{"num_hidden_layers": 10, "num_attention_heads": 4, "num_key_value_heads": 4, "norm_eps": 1e-05, "positions": "learned", "init_std_qkv": 0.0312, "init_std_o": 0.007, "warmup_steps": 200, "doc_mask": true, "train_tokens": 137600000, "max_steps": 8399}
MLP neurons of a small language model. Each row is named by its layer, matrix (up: input weights) and neuron, and shows model dimensions 0-255. Each number is 128 + 24 x the weight over its row's rms, rounded and kept within 0 to 255. Numbers have three digits each.
After each neuron's rows, "fires after" lists the tokens most often just before its 100 highest values on Wikipedia text that the model never trained on.

L5.up862:112112195133145139136131118113114096108115117140117142148141163156151103113120127118117164113139115114159082150163177110133131150128120136135115117139124157110127127158113125173128194116083119158144102150116121128154159146120158199126110130122135119068122141111144110131130129160148107154122137177121141127125145133108105127161155152162148107160110121174120118079135157143112131106079149134089057132098127136098143114142093115124131118136143080138111156101147116142124139142169151125118145109163137116193133144160137176154109158137165093115143092081090112126111115154111091138067162135105119076153092136129114167142085099119164154152124129089135120112139140134131118160144116111173116143123131083157143130129100153100141141107151113137151134140097113115142159112137140
fires after: "in ", "===", "the ", "\n", "F"

L5.up703:175136132124135078093094110098161134073151145153142114168069097154153153138089101133117139130117116141143143127130164162151152129152169149104177142141128119118138096172074125111140144107117101155106129110103125139131117123121147136094103121116133167144172137097122145139111098106088147162101112158078167081135104136127104094109113101152152120165158125113089143130111135093178126112168125118146171123120119139095130100131118116097156147127129117113108128081127138159101107118153120117093158127153150131116115138121114159142138174136104137151142149113171075142117117128117125106123136161097099160087101188136141150118120105197145130148112076097116112130125142138108142129134106127136156156136141128116147129129119165170094149136091114137125136138123091128181139134140092
fires after: "the ", "The ", "m", "c", "p"

L5.up746:115112124130154148150116125127074141077129103140123159121164117116135142137103147126094105135095103122139093121076162106144128089111118126138091171123083143117130124159136122123149116141138112136130106102175112107134121151122116123104107098167159162089163137114156168156147136138113162102165140161134092131166135133140121164151117138145157113119106154135138126114160150114140127121078116163148142107085134113093162143124126149098143149098158130110105116101098055153081094093161144068127105077126170116116168113124149142135121110098092125130103141139091113148142163135141136148147118110111108107148128139076185124143100105097125137166149129090128143126145096147169117100153101122126101054144121127139168151105127128140161139132136170121129150150130148118157158124138103
fires after: "f", "F"

L5.up500:134113142127145157174088126124096160117094105126123147143124133113124165175116130138108094115099096138079142138136149122156141100137114120133133122138145112157138091103160101118093115099104145101124117103131131078134114183119098130147114119107141142135122149112113150159161150166107197112100129105129108148078094114092121132131149122141167093095148178115094152135145144133136154092129131105169150149144137156132120037125099157089108106139148081166109124156160168138116126146133139132138132129135108163165112164098107123134133149118149126152128089165106147127144140108076117110114094103129134128108123118118148136131072118097141113108118171096183158154110141172147112150126127128116090124113109128105149165149132173154178125099153129101129165119120097119111133131112102
fires after: "f", "th", "Th", "h", "F"

L5.up871:119162172141131083135112096098161130125088108149117085136110122150159146139167109165163129137113127167138094137149133087121122092136076127151126135127109081149156110110124094165117116114143115108203106125166130138145136095122074125093093125123100096131126174149123170144112090125134167105120126133102154138175142117125133112168125132131128100128115100160121135124139155101132185137109126135119136126118140111140094135158103114150153092110190121109114127122155117148121095128128087158114127116104126146122140117160128154132130130094155151123150159139114129122147115132145182144123123106140091138095119157084144157094118156138142075147130143140109135111137185138133128115155127154135147135117146120094137131116145137086140100113150082178127106158109132121138212111076164
fires after: "was ", "be", "were ", "he ", "the ", "is "

L6.up967:140115118173111125119120136165101155112137137115103118135141129120179145161104143134089135096135110117139161164127129145107079153130099133098148116098125105133103136152147156110157114123116117146095147113142105105150113134128095110128147109101135185105104109120153136121139125147173170118206150143160154113153133136109129149112100103140117181122118116134154106127109120110103156122068120172135148134098172140146127117126136121115117105142124092123140133096142112128127084126092126153128101137188147127124140095144091111148108108137136179106128132133150074118074157143173116161110142101148132123136115149132131106159138174167133170098085088085129135151103117151153112104127133125152131110122095106113103144128121179145134139187114149115150128132083155084130112161184078
fires after: "be", "to ", "f", "h", "Car", "c"

L5.up819:124084182136129131122109110159105128106106181125120172118146192129080112073158127116185102120146102128150115156136120126111150140143106122130158146114103114150139163116111145122084109157120095117134132116171067090143147110116107126160132122140165140151156123126089125094106083103055135101147172097132094120118145136116145083144114124082164129158109120141144137136158128105144125184135148140108143102128160133142120061129168161144137119129141147152122102145153100117127118107123129119130112106148123131144180189142089139106159090117172131149140123155161118134087129106143107114153107117146129132156186141152122122166117133109101079130124108119141141139122107112146139109147118138111155111100125137102136119181133108118085123110128118129143131109132160156119162109107148
fires after: "f", "h", "att", "ear", "he"

L5.up805:126145134137100118125142111146150102152163136134142107143090155124124161154112113087131122175134141107141174126134141144115126133127092138143105139159114142077131083111132139131153115118150099146123163120118107136125148128144125170079149101132092095149169122143123118163110090098160181122119118118114136117132144155109106111153085116154074155085154120145140151122090154149165116112078105109100126141119132125148124112138162128150183151102141144115119142177098106138119129139139124150145057078109149158107107146104097159107122153127101118163131137112065155131099153098129157135117138107115108134100137107180114134101160089157091148141123133149111166098114112126126102113150165139164156197129151149121113112114107145165115143119178102156155113159139155098128106101154139
fires after: "w", "W", "ed ", "was ", "were ", "e"

L5.up632:129111143090122159083138143139115145096105127160105132108096123101122135110123140074150120124133132152115115173111121107123110153108112129116133111164107143091152080098153122105140133150143133145103106169095127106171083128103104114109115118106097154100179148130146160107169108105133127080181149092128058153137138155130158159159146140114141159127132139172126118105169129132141162060118145134087133137102119159141078109104127152111187149124158138100165123097090076109154120089154148109130150133123111137101127143119115119138175137117145099145102152079127093123174136127122070114131154180147123157135101097180148119119127102161132120132142128103155130133153104133129125100138128123112111084125134144164160133137153130129148104146142143131137131096111098127143152149127111
fires after: "d", "f", "F", "h", "sh", "es"

L6.up514:115111128140132095149130128112125110129132140104152129144075130148154128107090148145139128117167121137130121128098139133097122162155146132115158151152126136172113118108090137112155138146161159109155126174113130176110155113135150110087125139144145137114137120115107127113126102117099139129085095102120103151119099135136131123137147131117131124136068105113184154163173131136130112095141097109103096166135088136128071061140162105120131114135078086126089225070101175111148125093126130115102153150107136110094098125120103114109119142152113136161145120112116111157128172124099159123143113103127118094130122134086129056155158135113127129127148129127130145111118139122096125157152122163145110131119141167173119132151147137140166117114151128161113133145118069139162093122142172
fires after: "p", "P", "T", "sp", "c"